python train.py --num_attention_heads=3 --head_dim=64 --hidden_act="swiglu" --norm_place="pre" --norm_eps=1e-05 --init="uniform" --lr_mult_qkv=0.7 --beta2=0.95 --lr_head=0.00735 --warmup_steps=299 --decay_shape="linear" --batch_tokens=32768 --max_seq_len=1024
MLP neurons of a small language model. Each row is named by its layer, matrix (gate and up: input weights; down: output weights) and neuron, and shows model dimensions 0-127. Each number is 128 + 24 x the weight over its row's rms, rounded and kept within 0 to 255. A neuron's up and down rows have the sign that makes its largest values positive.
After each neuron's rows is what it responds to, as a language model described it from the Wikipedia text at the highest values.

L7.gate77 [130 138 116 107 151 120 131 110 166 130 103 143 126  90 109  80 113 149 113 116  94 132 148 136 141  66 131 114 155 133 107 136 135 119 177 189 167 129 134 124 136 119 131 129  92 130 128 180 194  90 114 158 123 127 115 118 119  86  96 149 131 104 169 150 130 133 151 114 103 125 132 120 125 144 148 127 126 130 130 143 163  98 172 105 140 154  78 170 122 133 110 118  93 128 187 152 140 127 128 118 114 128 144 144 152  81 102 124 122 122 161 143 131  88 148 138 141 100 148 101 146 134  86 150  75 149 149 171]
L7.up77 [134 137 123 139 140 114 101 182 189 152  69 122 128 108  92 151 145 123  93 150 118 125 138 153 111 138 106 109 120 106 140 119 129 145 140 169 146 168 121 149 121 194 121 155 140 143 121 112 122  99 130  92 156 127 140 152  99 113 111 124 141 137 137 105 144  99  90 114  79 128 155 138 116 119 128 134  98 157 108 129  83 163 121 122 109 125 170 156 115 112  93 130  93 156 119 118 124 124 146 136 162 154 136  78 132  96 129 112 113 129 140 112 175  98 137 131 101 160 132 111 124 153 108 166 135 100  91 125]
L7.down77 [145  90 118 149 141 134 102 107 114 128 110 132  88  87  64  93 142 151 105 142 167 169 146  53 133 165 122 112 101 161 141 126 127 144 138  94 127 164 132 128 121 123 126 119 116 103 115 115 115 134 139  99 139 138 189 127 110 180 123 102 115 105 137 132 138 170 145 154 112 113 129 123 106 140 109 148 121  96 142 130 151 111 161 136 156 119 135 154 140 145 118 130 116  81 151 102 139  76 138 110 148 176 133 147 126  90 118 187 119 160 125 155 116 122 136 121 103 121 123 133 134 120 105 118 106 134 161  97]
Description: Mid-word fragment continuation. Short word-piece fragments inside an already-begun word, such as Ethn-ic, neg-l-igent, to-g-ether, orig-in, and spaces before numbers in tables or scores.

L7.gate8 [163 107 126 114 127 123 137 133 154 111 132 109  91 104 106  91 124  95 157 156 150 108 146 159 190 100  82 157 106 124 141  89 121  99 136 141 145  82 100 142 151 158 105 153 123 148 128 148 125 106 140  99 128 115 123 127  85 174 145 104 117 149  90 139  96 112 113 138 140 126  90  98 148 139 107 106 136  99  73 141 153 121 155 161 133 130 131 170 126 167 172 114  88 154 123 177 142 138 118 115 132 121 174 122 142  91 140 163  81 150 109 109 189 148 104 141 186 132 129 133 133 126  94 113 110 119 148  98]
L7.up8 [115 128 145 135 121 149 141 112 114 164 136 123 115 143  96 102 121 127 120 110 173 119 141  94 188 105 138 152 146 138 123 129 133 102 162  67 176 134 113 104 124 143 127 131 157 143 135 145 105 130 128 132 104 178  96 149 115 151 138 125 162 119 153 141 117 143 183 118 101 163 112 177 114 128 122 132 155 125 117 127 113 128  93 125 150 132 144 114 170 124 142 171 154 159 151 127 178 159 144 117 140 181 124 130 131 135 125 145 124 112 145 154 123 132 127  93 117 178 161 161 115 125 138 117 104  74 131 142]
L7.down8 [ 59 147 115 140 110 125 129 107 120 160 123 140 172 117 123  97 161 135 136 129 166 108 143  82 116 162 153 129 113 148 117 170 113 158 109 135 103 148 141 113 153 129 154 113 147 134 166 104 136 145 147 133 201 133 130 127 171 114 121 142 169 124 156 132 103 142 153 132 157 143 157 150 132 142 124 157 124 135 110 109 121 137  51 133 132  98 124 105 161 113  75 119 126 139 119 137 132 101 130 128 101 171 142 131 124 139 126 118 183 184 124 162 115 107 168  71 115  99 137 144 123 125 136 113 115 103 162 164]
Description: Final digit of numbers. Last digit-piece that completes a year or score, mostly in tables, lists and citations (198-0, 1–0, 199-1), plus occasional word-final pieces (Libert-arian, antiqu-ity).

L5.gate62 [100 122  83 109  98 158 119  71 113 113 128 110  70 113  80 185 142 148 165 101 149 176 153  99 111 137 127  97 125  85 120  95 171 112 145 130 150 127 133 113 162 147 132 137  95 152 119  90  93 143 140 114 119 153 110 112 121 134 143 131 114 101 159 109 141 107  98 116  92 154 139 142 134 192 102 103 150 138 136 119  97 159 137 180 142 116 202 153 123 137 158 133 130  89 131  83 166 112 102 123 165 160  92 156 121 123 142  91 171 118 142 136 112 156  96 151 141  98 161 174 107 126 116 115 151 171 141 120]
L5.up62 [143 135 137 133 108 121 113 100 126 109 132 155 103  76 118 149 141 126  85 104 121 127 124 159 129 139 141 132 107 141 139 107 146 128 149  98 113 122 137 107  94 142 106 126 137 123 158 113  87 111 129 111 122 161 116 138 117 119 122 121 121 150 146 189 172 177  97 166 142  93 171 123 119 125 162  92 113 144 135 110 106 174 140 162 170 130 123 117  91 170 120 132 130 128 149 125 125 118 136 115 140  99 132 179 126  76 153 151 124 128 113 127 147 114  78 119 148 140 138 152 111  95 139 147 107 171 131 140]
L5.down62 [116 131 110  87 146 188 117 127  78 116 133 149 147 180 161  93  83 146 152 165 102 116 133 148 122 101 114 111 135 144 121 112 109 151  88 153 112 142 185 138 119 135 134  91 101 133 144 139 110 142 138 112 183 127 128 152 174 107 137 106 122 103 128  92 123 126 136 133 133 172 140 132 103 110 116 116 124 120 109 104 160 105 108 123 102 123 104 146 118 141 133 132 155 140 122 165 170 170  86 116 112 141  92 135 108 178 104 131 127 167 122  59  83 116 127 124 142  97  86  99 117 157 138 115 116 126 126 133]
Description: Mid-word name fragments. Non-initial word pieces inside multi-token words, strongest on the middle of Joseph (Jos-ep-h), also philosop-hy, Horiz-ons, Representat-ives.

L4.gate169 [111 105 114 161 115 124 161  91 118 153 135 105  88  57 110 126 107 160 134 143 127 124 142 122 121 142  80 165 182 121 129 129 134  62 148 163 128  99 114 113 115 158 135  99 158 105 152  93 141 135 134 129 130  85  96 130 178 147 152 150 136  96 140  79  79 132  98 120 135 180 137 161 156 121 131 117 129 139 143 143 106  96 125 189 134 138 160 132 114 109 107  98  87 102 112 146 131  84 154 175 165 133 137 152 135 102 121 131 134 124 128 107  88 151  95 118 123 104 139 148 137 121 158 106 150 167 154 126]
L4.up169 [158 103 119 114 108 135 103  84  84  72 134 187 137 139 135 102  97 122 104 123 136 124 150 134  90 115 155 143 133 166 110 120 164 137 110 102 154 133 113 151 145 144 125 111 125 118 111 127 137 128 147 142 132 160 154  85 113  91  96 108 124 135 119 148 136 142 135 153  93 116 126 110 138 132 146 121 111 121 131 124 128 104 157 144 127 162 126 147 100 136 100 161 161 112 128 139 111 146 132 157  91 138 112 129 122 111 106 125 181 115 105 114 131 106 149 131 133 171 154 173 136 108 121 108 164 131 176 102]
L4.down169 [101 143  91 129  53 119 143 148 131 118 145 154 107 118 155 162 122 116 142 158 141 113 146 141 161 119 104 114 123 103 158 110 161 117 127 136 103 130 124 102 139 182 136 113 139 127  89 111 128 134 145 120 121 104 126 151 116 109 126 148 140 129 130  95  93 121 110 130  81 150 190 135 119 136 154 142 107 149 137 141 139 151 167 103 140 103 117 155 128 156 128 135  68 108 133 125 152 127 118 141 150 130 122 128 165 109 128 131 131 128 130  49  94 137  99 134 120 141 247 167 104 106 134  92 142 129 118 136]
Description: Wikipedia stub scaffolding. Structural tokens in sports and species stubs: " is" after a lead subject, heading word-endings (International, Results), and table pipes.

L5.gate277 [166 120 167 140 115 115 161 153 125 135 128 110 145 105  83 127 102 123 168  90  86 117 123 139  92  81 117 122 138 109 133 119 125 138 134 155 101  96 119 149 129 131 193 111 140 149 104 125 139  78 118 159 106 146 150 101 107 113 108 124 110 171 112 120 119 107 134 109 137 133 113  94  95 120 101  96 140 104 103 100  84 141 145 144 134 143 163 125 134 128 108 144 126 117 123 152  83 127  97 145  99 108 160 127 124 104 127 165 119 126 119  82 109 104 187 134 121  88 165  84 166 122 150 128 101 129 121 155]
L5.up277 [171 150 115  90  80 145 135 147 163 135 100 167 128 111 125 144 112 108 143  80 155 111 118 165  88 125 119 159 128 130 151 123 126  70 153 169 156 137 132 145  94 177 147 122 111 130 148 129 122  71 155 123 150 142  98 125 123 111 131 134 137 147 114 115 132 105 136 153 100 155 110  72 144  99 124 109 110 135 161  94 139 103 134 169 117 178 152 155 165 134 154 115  98 179  92 135 120 143 147 149 100 144 138 147 122  56 143 136  90 129 109 126 107 118 143 132 118  87 143 119 143 157 117 146 164 132 110 136]
L5.down277 [130 113 121  92 115 149 119 210 128 127 137 190  90  94 151 144 121 132 146 119 112 105 156 135 109 144 115  86 131 142 141 120  91 151 174 131 140 108 122 169 127 150 118 142 125 141 129 140 122 127 119 113 108 136 105 112 121 159 157 107 116 159  90 126 109 122 199 159 120 150 113 137 120  93 131 142 118 112  90 128  93 145  70 153  98 139 128 153 135 125 102 105 115 148  79 126  95 120 161 108 133 120  91 137 129  90  87 123 149  96 173 138 163  96 150 148 129 119 107 116 157 139 107 110 115 178 102 111]
Description: Word-continuation fragments. Second word-piece right after a word's opening letters (al in alone, est in restarts, le in release), and bare space tokens opening lines in match lists.

L7.gate190 [115 127  80  99  98  71 148 134  96 133 114  92  98 150 133 120 132  94 141 106 112 163  81 125 168 144 111 137 121 128 118 129 155 121 139 156 151 116 124 119 123  98 129 127 141 130 114  74 162 131  85 163 106 115  73 133 121 134 108 118 151 148 115 123 127 123  94 145 118  93 165 100 134 154 153 147 110 127 123  67 101 109 123 107 119  98 125 103 115 126 121 162 110  94 152 176 113 131 152 141  96 127 111 103 106 163 128 145 138 152  89 115 125 105 125 159 148 126 145 129 103 146 178 146 103 159 135 104]
L7.up190 [ 99  94 132 114 129 139 120 114  84 149 157 119 161 115 144  91 132  89  95 115 163 110  98 137 115 133 136 123 127 139 105 117 184 178 152 143 161 115 155  95 178 106 162 139 130 160 144 127 108  97 115  83 104 138 102 139 180 112 117 107 111 121 151  71 112 112 131 120 140 118 108 111 143 132 121  92 129 178 115  92 163 102 134 114 115  83 155 131 144 135 146 137 171 138 165 152 129 122 134 176  81 134  79 135 159 136 116 147 101 119 138 116 136 165 150 100  91 132 126 137 136 117 128 137 148 131 125 114]
L7.down190 [120 113 104 128 140 125 142 121 117 135 130 119 131 143 147 126 138 137  79 125 132 205 103  99  88  99  87 118 123 113 167 157 147 146 144 145 120 111 149 145 124 146  72 155 133 124  77 112  99 136 128 149 142 131 124 104 151 119 145  89 117 122 159 121 148 157  91 151 101 136 150 150 153 132 115 133  84 158 141 106 119 119 129 120 119 110 147  94 145 122  92 112 107 158 102 118 179 133 124 113  94 129 137 110 143 131  86 133 148  97 118  76 110 133 134 114 135  92 124  96 143 148 101 117  68 126 121  81]
Description: Mid-word fragments. Short word pieces in the middle of words split into several tokens, such as Jos-ep-h, expl-o-itation, prec-ip-itation, infl-u-ence.

L4.gate27 [113 136 106 106 126 117 130 159  68 125 152  90 100 144 122 131 154 126 121 138 123 104 149 132 128 122 107 143 133 104 137 122 128 110 162 147  84 139 139 154 107 144 117 105  94 142 140 113 155 114 118 141 112 137 145 125 109 122 111 126 130 147 150 137 136 104 131 111 131 167 123  98 112 120 119 133 130 172 109 167 124  86 151 120 180 146 131 135 166 124 129  99 169 161 139 101 119 189 105 167 128 100 140 146 147 129 123 106 108  94 130 100 103 183 147 131 179 110 147 139 144 146 132 115 121 143  87 137]
L4.up27 [116 122  80 100 131 153 137 118 104 142 148  89 115 156 116 137 134 119 134 175 106 101 128 130 134 110 106 132 160 100 154 152 133 145 155 142 112 122 159 129 136 163 134 117  91 150 142 138 114 164 178 100 112 149 137 142 140 107 108 134 133  96 128 126 146 124 121 113 116  98 145 131 132  79 133 155 146 165  98 120 133 147 126 112 153 152  75 113 185 122 134 112 149 174 123  78 137 151 112 169 112  90 161 114 120 129 148 109 109 111 114 110 130 136 146 143 143 113 129 152 138 123 128 130 105 128 133 111]
L4.down27 [158 129 107 152 121 124 122 109 118 129 123 103 159 144 121 131 100  96 121 139 113  98 145 132  98 154 143 102 127  99 131 133 103 169 113 135 215 142 135 114 129 133 131 125 143 135 121 149 135  91 118 107 144 103 153 144 128 101  79 159  90 116 134 149 148 157 142 123 117  65 107 138 136  97 134 104 164 109 134  96 175 125 168 130 110 104 128 106 143  73  91 142 123 122 149 120 124 106 154 130 148 103 120 148 129 126  98 140 142 119  97 200 141 126 149 145 150 160  32 100 153 145 104 151 137  82 171 138]
Description: Incomplete word fragments. Short opening or inner pieces of words split into several tokens, where more of the word must follow, such as stat(us), E-at, d-anc(es), mon(itoring).

L5.gate128 [103 142 108 109 143 101 139 140 134 132  95 140 101 103  76 117 155 115 148 151 137 131 146 127  98 116 131 129 126 178  96  79 124 111 142 139 137 169 133 111 120 122 133 125 115 114 123 148 106 115 167 123 120 121  94 126 115  55  87 128 134 135 146 132 143  88 142 150 144 103 106 138 150 123 168 122 164  84 157 100 140 148 148 159 110 158 163 136 137 170 139 137 139  95  93 155 159 111 112  94 105 141 120 103 116 138 127 158 124 117 126 131 137  92 128 139 147 144 162 130  92 155 121 128 104 157 122  93]
L5.up128 [168 100 154 139 115 142 113 150  85 133 138 123  90 156 105 133 163 137 127 135 125 101 126  86 149 146 112  98 129 142 140 133 112 142 155  79 140 114  71 158 132 156 138 142 121 131 128 133 122 127 126 122 136  98 130 128 112 173 116 110 156 159 139 147 134 123 133 160 180  98 129 136 167 121 103 137 185  90 155 172 157 151 133 119 150 115 157 161  67 120 128 131 171 141 168 159  89  96 134 143 123 154 146 152 136  95 149 123 121 133 128 130 125 164 155 105 148 119 128 120 119 101 160 161 103 128 152 141]
L5.down128 [120 148  96 104 133 156 164 106 138 137 128 157 171 127 129 146 117  89 143 136 156 117 132 112 160 157 125 102 157 130 165 102 146 128 116 126 164 148  98 158 129 112 110 130 113 126 194 136 121 148 114 118 136 151 157  71 116 131 159 129 162 100 153 132  99 151 125  79 126  86 144 171 108 166 195 157 126 159 120 113 110 178  77 148 138 142  92 122 174 125  82 171 118 139  81 114 102 133 119 151 153 153 102 146 131 154 162 162 120  87 180 180 139 118  96 120 106 136 132 175 145 135 141 135 130 154 105 152]
Description: Final digits of years. Final digit token completing a multi-digit number, mostly four-digit years (198-8, 195-2, 199-3), also codes, ISBNs, and table figures.

L7.gate59 [117 117 136 131 113 106 147 142 144 181 145 137 110  87 120 106 112 124 121 105 118  95 114 104 144 159 129 120  84 105 131 118 147 121 127 140 140 121 109 155 164 102 132 147 111 169 115  76 114 106 115  87 131 146 126 141 155 140 121 157 153 102 116 124 159  88 184 177 155 107  86 165 134 173 155 126 102 104 169 141 132 138 122 143  90  96 155 169 142 105 105  84 157 114 109 142 131 123 118 133 125 115 123 109 155  67 126 138 124  97 181 130 116  96 118 133 117  94 125 121 116 158  69 137 120 127 140 126]
L7.up59 [138 119 148 131 102 154 128 156 171 104 151 204 110 131 150 108 129 128 121 135 163  85 149 158 122 150 105 153 133  87 147 110  85  95  83 122 106  86 122 121  93 132 133 102 100 129 139 121 160 149 186  70 151 136 100 131 128 142 150 127 109 179  97 181 125 128 152 143  83 105 127 125 115  85 129 129 132 158 124  99 104 146 152 113 139 120 156 164  91  90 122  86 167 183 143 145 181 119  91 131 122 121 135 121 113 106 120 136  81 129 146 137 135  90 142  75 106 147 105 121 126 128 127 166  96 139 155 100]
L7.down59 [135 107 110 134  88 153 117 132  89 125 163 136 105 159 117 170 121 130 101 114 108 111 117 145 117 166 146 153 115 133 151 161 101 151 123 184  97 136 164 181 162 147 129 141 118 103 104 162 130 126  95 138  90 139 138 137 142  99 125 135 114 145 114  95 142 135 112 124 137 152 123  97 114  82 135  92 146 177 119 128 130 124 215 136 108 112 167 151 125 118 140 147 151 111 159 146 125 131 161 172 121  91 134 102 163 122 124 125 142 136 112  68 156 126 141 131 103 115 101 102 135 143 144 159 135 125 136 129]
Description: Mid-word fragment continuations. Inner word pieces in the middle of split words, especially it in e-it-her and w-it-ness, and list-line hyphens after line breaks.

L5.gate154 [130 129 113 144 120 166 110 149 114  78 104 136 133 141  75 131 123 105 158 129 109 117 136 122  92 100 152 176 142 102 176 101 112 126 141 113  87  93 143 118 128 140 132  86 130 133  97 160 122 130 135  86 108 103 147  92 102 103 119 132 161 125 169 150 143 138 152 140 102 128 139 117 135 157 113  94 148 129  94 126  85 154 174 112 153 128 112 115 116 121  89 135 140 150 125 150 123 125 138 110 160 143  95 176  85 115 132 175  91 104 159 148 166 139 106 106 137 106 123 146 131 151 139 150 126 148 181 117]
L5.up154 [110 116 142 139 139 135 158 135 117 146 152 154 125 127 102 164 115 138 133  95 143 117 156 111 116  83 124 101  87 100 189 127 111 159 135 133  85 101 156 139 167 108 138 130 113  87 130 154 122 106 127 109 135 119 105 125 103  98 153 138 136  99 168 106 125 165 158 130 100 100 136 108 143 145  96 153 126 104 135 129 127 145 118 130 107 121 117 111 137 147 143  97 150 128 130 128 101 167 114 117 118 123 147 123 107  98  76 149 148 139  98 157 112 147  93 140 112  86 140 130 102 139 146 144 108 125 122 109]
L5.down154 [ 91 106 102 125  92 144 123 124 115 110 140 105 154 139 135 126 115 125 126 184 133 126 140 127 145 144  98 117 130 123 127 158 113 108 136  79  83 101 153 122 141 144 126 122 133 175 104 154 150 138  96  99 127 102 110 149 103 142 113 121 118 161 119 135 124 138 152 121 150 147 148 105 122  64 118  83 191 122  93 131 166 146 171 114 147 133 147 191 125 127 137 143 136 115 100 143 146 146 129 153 113 146 139 139 111 123 141 183 121 120 116 143 141 133 127 152 161 145  76 132 136  84 114 144 156 134 102 153]
Description: Mid-word name fragments. Second or middle subword pieces inside a word split into several tokens, mostly proper names such as Kilmarnock, Nasr, Tennessee, Kickstarter.

L5.gate17 [104 163 102 119 164 118 117 154 112 101 119 131  72  81  97 141 141 102 127  80 136 131 130 122 135 141 121 106 125 118  79 149 128 158  88 101  87 121 108 138 124 148  89 143 149 103 102 172 139  88 157 162 154 159  64 122 164 122 132 148  97 103 132 111 162 147 179 134 128 116 107 121 112 138 135 151 146 159 108 110 116 129 155  81 115 135 142 210  93 164 111 115 164 141 148 128 128  94  89 170 117 110  92  98 112 149 135 118 124  95 152 138 105 125 141 105 136 150 141 124 110 125 143 132 144 134 115 139]
L5.up17 [ 87 130 121  69 124 112 191  88 137 103 138 110  83 123 124 141  74 122  98  97 157 145 186 107 135 105 154 123 141 124 140 166 130 147 107  90 128 123 134 147 115 125 120 111  64 131  97 147 110 120 123  78 104 141 129 119 159 126 100 132 126 104 144 118 137 102 111 118  99 154 102 140 133 129 104 106 157 130 150 117 152 146 123 144 106 150 118 156 145 142 153  99 157 132 148 103 141 128 141 113 120  82 146 104  96 169 133 164 111 117 107 147 128 115 140 130 112  97 123 171 148 178 106 134 106 161 146 132]
L5.down17 [136 107 155 105 184 127 104 136 120 116  89  79 129 164  98 137 147 108 124 139 127  95 107 173  80 126 119 144 129 120 105 146 154  84 133 119 122 135 150 121 179 159 141 112 120 116 133 143 124 150  83 142  88 117 157 135 103 109  93 126 107 124 136 141 158 112 158 131 140 123  78 130 147 109 116 111 115 189 175 126 169 121 140 129 123 123 112 136 128 157 157 128 109  82 198  85 110 103 135 114 103 152  79 111 142  87 123 124 132 174 132 135 135 158 137 100 160 118 131 131  99  90 131 116 117 150 131 137]
Description: Mid-word fragments. Short word pieces in the middle of a split word, often names, right after a leading letter, such as Mou-at, F-red-erik, M-ust-afayev.

L4.gate257 [131 167 124  83 176 134 129 163 161 119 158  86 157 115 128 136 183 130 168  74 133  69  84 165 134 125 136  84 117 137 133 107 126  92 139 151 134 135 172 150 113 100 138 116 110 128 131 122 124 144 136 145 117  79 126 129 132 157 147 126 128 151 152 193 105 128 143 115 152 118 174 132 131 165 120 104  47 142 105 127 111 151 113 125 121  86 122 106 152 116 120 141 161 115 138  98  96 112 112 119 133 122 127 139 132 164 112 128 105 151 166 180 146 141 125  98 135 120 152 142 132 135 141 162 136 166  85 130]
L4.up257 [109 142  81 134 132 146 123 106 166 123 123 125 129  98 134 121 102 122 112 133 151 110 138  75 121 118 116 128 107 142 146 134 128 128 128 189 102 112 122 104  86 118 147 137 132 125 119 118 126 131 119 173 149 126 146 137 135 117  79 121 127 128 142 103  72 170 127 132  93 107 115 157 150 181 152 157 173 116 110 145 104 124 121 160  94 115 144 112 151 148 137 109 112 129 142 127 136 145  89  93 167 138 144 160 110 127 160 132 179 122 158 116 139 135 116 141 132 125 115 155 123 145 139 148 120 108 129 138]
L4.down257 [133 140 148 127 121 156 119 169 157 154 132 147 147 147 136 111 111 123 158 140  93 102 125 115 161 135 151 129 139 146 142 108 150 123 112 138 134 118 121 155 166 134 126 155 165 101 182 193 110 130 129 128 139 165 122 142 108 109 141 143 124 119 141 130 146 101 123 134 151 105 118 145 133 156 122 172 149  93 149 146 101  75  85 143 133 133 173 114 150 178  66 155 127 105 163 119 160 140 104 107 120 154 101 138 101 107 127 121 115 151 148  92 157 108 138 129 119 121 116 176 177 135 135 181 151 151 144 142]
Description: Year digits after leading digit. Fires on the trailing digits of a year split from its first digit, as in 1|990s, 2|010 census, 2|024 festival, mostly decades and seasons.

L4.gate90 [105  94 123 128 122 134 129 124 135 136 106 165 143 131 113 133 121 110 112 104 123  82 137 126  91 101 124 157 197  91 128 121 129 125 119 141 133 124 126 120 105  91 162 181 119 133  95  95 112  97 136  90 123  98  97  96 155 142 104  93 149 128 123 136 156 144 133 169 104  91 118 138 103 174 109 106 135  73 157 151 162 110 112 128 143 128 159 128 124 140 111  97 128 112 174 163 135 147 127 117 137 147 145 159 122 112  97 130  83 186 121 146 122 154 106 161 151 161 134 143 145  86 136 140 120 123 115 149]
L4.up90 [105 146 169 159 148 117 123 134 139 135 100 137 107 140 126 141 141 157 166 118  57 138  97 129 147 124 137 175 132 127 142 130 120 126 116 135 129 138 134 108 123 111 143 136 151 134 120 115  60 128 140 126 129 139 163 156 130 102 113 110 124 153 103 135 156 137  97 124 138 118 111 173 136 168 119 125 132  82 175 149 151 118 112  65 119  81 106 132 121 100 104 126 122  83 156 129 119 173 158 129  91 114 130 115 137 146 127 113 130 133  96 154 129 112 121 149 154 160 146 118 127 126 130 150 135 101  76 144]
L4.down90 [117 131 144 120 159 116 165 158 109 114 107  99 112 107 135 144 134 123 124 114 156 148 107 163 140 138 121 157 109 171 161 117 130 148 140 134 140 121 113 130 126 106 140  91 144 106 179 124  63 105 130 140 103  95 121 186 142 138 106  91 138 150  99 119 106 128  71  91 151 127  86 154 134 163 102 153 105  96 141 126 151  98  69  86 126 112 111 119 130 110 128 122  97 138 124 137 127  96 103 131 105 169 107 129 128 110 165 125 157 117  99 161 142 140 147 127 113 126 132 140  94 165 122 134 119 122  87 112]
Description: Mid-word suffix pieces. Word-piece continuations completing a word after a split stem, such as -way in railway/Norway, -hy in physiological/rhyming, -ity in quality.